Part of a small language model's weights: LayerNorm before each block, 786M tokens.
MLP neurons of a small language model. Each row is named by its layer, matrix (up: input weights; down: output weights) and neuron, and shows model dimensions 48-143. Each number is 500 + 50 x the weight over its row's rms, rounded and kept within 0 to 999. Numbers have three digits each.
After each neuron's rows, "fires before" lists the tokens most often just after its 100 highest values on Wikipedia text that the model never trained on. A number after a token or word is its count.

L9.up354:582498476400401549498458514428486496508505532471515475513497549511565500493569469474465477487529563421484539555475579456530449450446551539457505567534521427580489518436462508445545497585484535576457549487512441531430595566434412440422460489581514555541550547416524552483578527489483570452
L9.down354:608519472492491573522467520452506608540532516496555510384444472523468470500474536499528535494506602411506522580437462424556652429494456503475569571483554457476479572528470497442435542497494587525444510469456529499472482478521543509419456477570533569549468596438499512496515544384425440458
fires before: " " 47, " of" 17, "." 7, "," 7

L4.up563:545493543483557629528592523520419532540473437460388494603479525556532509504443520468457533533467625505537473513440418467427454504419524462552544585501452410545457495477531501518481441438513399455533468603465455503473611486490443468477388423433537492514614441502527506462494415501522499584
L4.down563:558482539487441540557519459522457461469518544511443544498519504501565540537520559477477454489493462546442496572506384431391486554453508472470404439532434462482567550531553472540513479476420434487534458598465511495541560527490469432515418539468511460581527548378524463459460422488462597497
fires before: "1" 18, "2" 17, "0" 17, "3" 16, "5" 12, "4" 12

L12.up717:483534487515484485495576499505546411513529545418485518453543491435561532535516502514343522543550546480502468413529544524541570457526493444450502550476468437569516433494545497484489480356577534618480498490494504506494637560438510564504442641517499478502433514452472512551496515563386491553
L12.down717:471548394495575395537555537535465557480513526540469478497540526523532485450533536496601459514543459554436504492511522513453630503515523497547533457495472550522541499467488529603542482577502498508474500494479494429487399484617472486529532420520514594528549528534441479543567490370600479506
fires before: "," 24, " and" 9, " in" 8, " to" 7, "." 7, " of" 6

L12.up15:406559565570493670509527566537470494453443465549533583513325453493501475543521488460424568505477527450548503524368526470442519581474578549414595580526491460459433477545512537503429485474516492469502549545387446500494421543460460449488434529512485530500487487458534438585440531496489568576
L12.down15:588614525484443465531533499413517496400453441555435541396523577485584519569577515597525366523466471485520441475505564566524518515568472474521459467527532509513479479494504409486542389562493562392559527534505520444459478432494411485523501480472556525581509511470484551497514497478577510554
fires before: "s" 19, "ed" 13, " was" 9, " is" 7, "ing" 5

L6.up391:477440457532447607450429547541480544500485544547443520490501455571593440527496454468535527514509511490532542489562487531488610572493404583459457468485517505477452475526488518481516486397470486471569491550602530456447397477537492477484522540567390519574538471535516511541507548473515450456
L6.down391:490510423515448548476625573499444531548525522540459524541517541477486458509467529535440532496529469519483455496484481471568559553526388499382490459516510455445418442579494522474506473494446526503568434481484549440547477502510564396503512516503502454616510480476405577530499491460457525546
fires before: "\n" 22, "le" 12, "---|---|---|---|" 10, " career" 4, "dge" 4

L4.up3:462499469516496445488463533503413600504468542534520565503532544473453514476498619447506647420470534484532527467513546468522523609477505513464513519557406536631546541511643449486519380390550502513498457532554453489428509499564502470461471448478544530484510523503496496480586425493541505445
L4.down3:575526529564437485534440509508462518457489436483558476509421465494434483496514582550508629478571539447463500547460447456421518460438406477573509433481430517428531535521499515476500456515476583552428572522512528413570457444627394512544490493509455525489527513451463509551487434577454541424
fires before: " " 46, " the" 5, " Stone" 4, " guitar" 4

L4.up314:550529536466528519458426438382460524429512487443516535576561521515499451512420430462594484463472555506592463484539462555488563449558515522448575501532576528432510494581485446469401504492430536502467505480564493447552481480466519571557493476455472471511493502475483507449555484375571521411
L4.down314:543533573517461383464465474470577519559555475447474425482521606509596484501509586475513579552542476431561449565404535504525480489516441576497475581499508531550561578462450504482516562504547462532464457378558430492475500459551492459472410496481474515539525479518550463454528618448416504457
fires before: " " 35, " (" 7, "^{" 6, "/" 6

L10.up249:455487482457509518503530516497525494559430483527443454440517510464430485497516517463545717496542568523552480461425505400446525526443493526498529574443553545574465482522437475475475486561528610561490598518519471461487506575590434510467490478478505546448481534529499456534537410604492499461
L10.down249:523443503529510517478360414475544496530586490551487527461526441517509501502550533490563547404521514498498533517559370461396446421382419610489469497534491540530503532504478466487446570552543618512556606483501511478555520562489420473493534417465524405495504519587556455480524524471498538543
fires before: " " 78

L9.up409:457483441488540567416544571487358533389593467469506586430527479503463498524409518534558496411532558520525483576495560492541552519461516516464479619419476461422503474421464555422521428540436562447537385478473448510563444523591488502541533552483473562544519383450489487482515534608535490463
L9.down409:591551565550518552475570551507495471466566440515437563530457482498530465466496367562582565456552432544426472488675407439488461504575454567461493487441403550478476492496518509406475446569434522467423404473495507568482481491616477516553536458521433496497511490427519498410515553611518501473
fires before: " " 39, " a" 8, " the" 5, " one" 4

L12.up706:432525468492549476514477386493495497489448478434528566573525479640493443466470589546504389531506460477524492477449525455487409480515437514495556529381471529502539521514489491374527483492549546426527481509453425511552475501575462541525556514481446581499462541547509513502391499509484523506
L12.down706:497498534574513508542524522510510404480523560539549566458485320478505471460562501541522375585504462574524494537475465534537510522473497358534519492513444448526514484514547423505412421481451516518435515523462582533498490497491479583530525504456522452521570517430460531427561504453501555471
fires before: "2" 12, "5" 11, "6" 11, "3" 9, "8" 9, "9" 9

L12.up83:537442477552519486494519527555509417454504514590532567494491529486515576441444541429489521490509489499513477494502565540528574534402535581442546580456552417555510571624441488591495556392554473480514582477463467485508532617537528496560432478554521505476493519446460398531518531471533494600
L12.down83:489560506448534569481432607418478483514497479442479534559526494479538526542553544525450528511483433448532526522531478524444510454568481578534370537497592493467553545496500532520546441472587479520414476464529461511533482520445523525586534415480541530495437474502501456548422526496476372433
fires before: "." 22, "," 21, " in" 8

L9.up686:445527504475553573390525468436525392475548456509547492549543468491530497577517483459496499439505478444461629521447601453484560577525387478442561472457575492419501496598486428473514422374511427514589494479508525569537557459529604519514457595584499547489490594407466531484475504473516438531
L9.down686:505464519472583430479561517525472513496488468394422574509514454475535461503504537520489517516563505484527550493495443461471418459445456428568431477559498475498533503423506573477488495572565516522464549496544521522583495499481550486519431485466457430457521520514511416422560594535436548476
fires before: "'" 19, "," 18, " and" 7, " was" 7, "." 4, " |" 4

L9.up625:517534483446526558524523506444450513483572497509488559467452602563543524404469528446444459547563488359445554524514581533491570506580571484464529510526475496395524480543481488415500438413537581402531445446540470482518494482367465501552475512499554496544484453539516602491405476507462504497
L9.down625:558504403496617479466478401436562467506402498495489579509413504551581530500508511504493580490403479421481513427524600454501518517467464554531526579522552476485495524557521464466422513425573551580456486509424500465523520517453587563588513605663510606477473492502486433526442511470444383492
fires before: "." 16, "s" 16, "," 7, " and" 7, " (" 6, " with" 5

L12.up442:523496560452483525559447491480492499418440539623495484559482405497500621473467530525485523522478492525462528517605428529535647429462567483493546547475466507407509516535421466469478530549602522440506472412363559513524552520481505494620540520507431570556475467531536506512465443509537521616
L12.down442:528532489494442499541575546510542509469419540580567473582518524412448562542490521557537564572515544535534513561509505501495603383472556348488539478524504525433482578582572448529549526511472584442592513485467618492521410497481563464479588485573453584562583487560547552413520518544584546484
fires before: "ed" 36, "ing" 15, "s" 6, "ment" 4

L11.up619:451521472507458450465456513483488518506617492534454537475482491555477459451507526540513588436621603528485439458461439415483468488436479498457513500425453563550545493483504422446432483492542626541475420504474403518476483535607506444427521377484438503567578582450458436460496431629537525463
L11.down619:467506502485482522524472487492484588454533502649431564556501510531541466571454498573536472538444538546486525555467414593433414490487458552479524522506454535578564491450458390431503556484489551502428475575410493451545403506482413486545406479544374426545570473491480481461503495607568504446
fires before: " " 53

L12.up268:518526472533543576479529559478556494514446510409558444567430538551504445488380514469442486408549555443507575543523551431474478507548520611480552466357548526491572452498475410521465512432423614508530444521444421513455475443504507476498527473538461481441455548526529473503557568425504538493
L12.down268:498560452542421511575473481554523442523427477431514536513445534434508438370469486478519476554512454505476541468545489579526504524510485442629462512457515521442536513471503509563581616515418456488490550443566531482456435418585434551529427498442458437493531453531595538451450449451581517564
fires before: "0" 36, "1" 12, "9" 8, "3" 8, "8" 8, "5" 7

L11.up26:541537518598447555455548585527558491500548449606585484481448398486441554465504498555509443590508533512482443405513515457570522468578490455591597401507447552512488458490465561528530494559498530556499571480448525470433540537484436465518521549488400486474499656542477375496481534497448562466
L11.down26:540429513553364575507567553512557469479475464545521503596567491474493504499504475468507455470483512509443473418477537423432423502481529546541601473470453531442506416483579544341458483444508454468513533611495485502473465474462542393466572507490483515523491493578530515556505544487502513546
fires before: "s" 29, "ed" 25, "es" 9, " the" 5

L3.up9:605525448487453529540588566465441562423486510495421526436527436504465530490610466553373498519576506445519513553580476499395454561457507513491550476533494458497409491430448528486499535436495506467520512515499564512407482538666580512435536533584482432568519432500418467459519472417528446484
L3.down9:603501485456488535453471529582448492443447508510418477576416456528487596532590554497421476489525453459527512472527513487435470602455511475492557422474513523534452497492453444502457448518520595397413484561516549534542560592487551502457511559601529459499472513482431446439572431456511508466
fires before: "\n" 26, "---|---|---|---|" 11, "ed" 7, " was" 5, "st" 4, "y" 4

L10.up418:436509497456468548529574492507574419511461520450465512637528447498509625485538564514551507484501579528619510626514514532516515463459540500532486514480500465495497552502545508516516588507533545546503500457438535450575553608559451504489539517535539556479452596429489539425433428469434497518
L10.down418:577438474540508486506454460543494490399455504523475517498605455486469457512562487452563553566561488529531480425426480454500488510531512458512468508442465446459516542511493525557479574517561591546546554507540535390543480486488426574470454407482495489434521523515464455448462428584474493448
fires before: "," 20, "." 19, " to" 8, " of" 7

L4.up737:587396514434476594514576500485346457478528440484464556518471510500467433589525540489427565453514483475457567542530420533383538540451441478463565537501390434592482536491472414553544462492508449549496500461436461551509506525610378493413491545422487465532454452522504473461520443522475493463
L4.down737:451443435580532607544442525425399491436448504530454514517475503482453422539466500407447602421541543569499585507491386518473481526344549423519567417517451475491516547497524502417479422509493450610464488560493534431467497442468456463530533506367471451493511556485491476472500449551483497465
fires before: "1" 31, "0" 23, "2" 15, " of" 4

L12.up579:508496469548558545520371515414601539411543564461488530545422382493419516486533549495498501514483415392504440454567553481549546533521527483444561535523476477497487526505450510491564476341521482533559482481533494495532591463481505562528478584481581481549570545521581510575411419485459489537
L12.down579:507551527476473440482494584491478508495521478533484475554488473503471549447533538552506565482625400516424487480472554535561453486472441489469469467537492504407558380472558476539503419477512536543538477533487451554567473470625431450497453386626496509484521453524530579618531440548512477431
fires before: "," 16, "." 14, " in" 12, " of" 10, " and" 6

L12.up494:482528437481508531487530544515428508512418421589527472457455515509487573407443498491494391540526630541442461515503477476496457432457500563559624522495477492498541465592444526534561420551517481485497450476424463485489489520529407477463596555514439466492453484417527549390509451492514525520
L12.down494:572448553518433515535596406525492502452522473438424506451562435461481489480516461523532330582533524604540492594514516522604503471528597410532484484493573522564590585522438528525480473541474453450417568544480544411539478520449518480556488409496609488540487494489559473478480523437500518528
fires before: "ed" 30, "ing" 18, "s" 10, "d" 7, " " 5

L9.up418:542440508544517564434491541437489461478490481489548608570475509460458562443452522543466421514486631463477503477513563515496497410553478441473464442569512366468440534488539542489466548475507409521477613495511542522476582528475467485540473520485527544549390514538394420502442514522401444474
L9.down418:415555448479570473528467527512451515520457576546532477470510501519403472458486533536501466534483529499557520560433456474546434583435551488520462523526567502551473474547471460452526515537442532464429461526462579548677600415592529512500535501536467426537548505503556542489498478497484466499
fires before: "," 23, "." 15, " and" 7, " (" 5, " in" 4

L12.up445:537521526484521539508544532480517448432508439575497529517498392509521499406469518519483471492510670527438471534491549498483503501485546515503459523499367508507586490536451490481447505425451624522517475447517482600498524511590450499493469495553361496497483510424502464454500533513481404464
L12.down445:538495421432423544499406545519478534535505484520471534501583466468529552411506432564559633483531591462525461544564497504482488484487488538480475525470472521529444462424425451509421482432529501554500495422506373502527521587528414381517514486464523567494414460425515494478491540519438438454
fires before: " " 50, " a" 5, " five" 4

L6.up105:421512535565426506555508527417465431470492433532420549503500425612455500481536602446489609459493584514500511435542473612527520512472581523600515469443402518458557547471541507531521462460541434500574574520391529485462566478504480511422521482516525446479519444495467483433521435496587444542
L6.down105:444576562517518561588582508489430402525507551513465431454502465588493490503500519411489575431527519541503516496520504489394425524461514485520499475411415485457519533491508545521451450501552549500552511514465489515520509481489461486520371503479516449509537386454479470445521492467528559512
fires before: "0" 16, "6" 11, "9" 11, "3" 9, "4" 9, "1" 9

L9.up54:445466474536436616461523444493518520430520519476511504543447649555483556448505497485532511521492496419426578543420563574441402350428432545466513393563554494438415584515487478486454586530417466493520523484550441488477576498487513504463528464513462508422512582519530520480464463509472446500
L9.down54:517563584568581520507500437448476510383494486430469566538428493568537560454501531435503492464488493485500555493493513475528481444592500587490472543545502438432455460574414479533481545504492508512493490442506473506615580461414518523551489528474490494547464583531559520376406590515450523496
fires before: "," 18, " and" 11, " of" 10, " in" 6, "==" 5, "." 5

L6.up671:416427529448411523427442481519572459472483504501505567445588491482454490513392483476461484438550573479538471596558484403525442509464515528553529559455503458497541458528655496552491496513444459466510514599527484540498474472576474493391471494510467494530498502529492496441519512448576592506
L6.down671:468517446470503492469532469531533481493436440435487452548595501560487445541533568601479501533531501523565474385529461501417497548544458490515508518585519451517410495517488560550551519553439451510591465520403451404532556514411494468451521432492508569488575509415540534528488489491535472426
fires before: "\n" 44, "---|---|---|---|" 20, " as" 7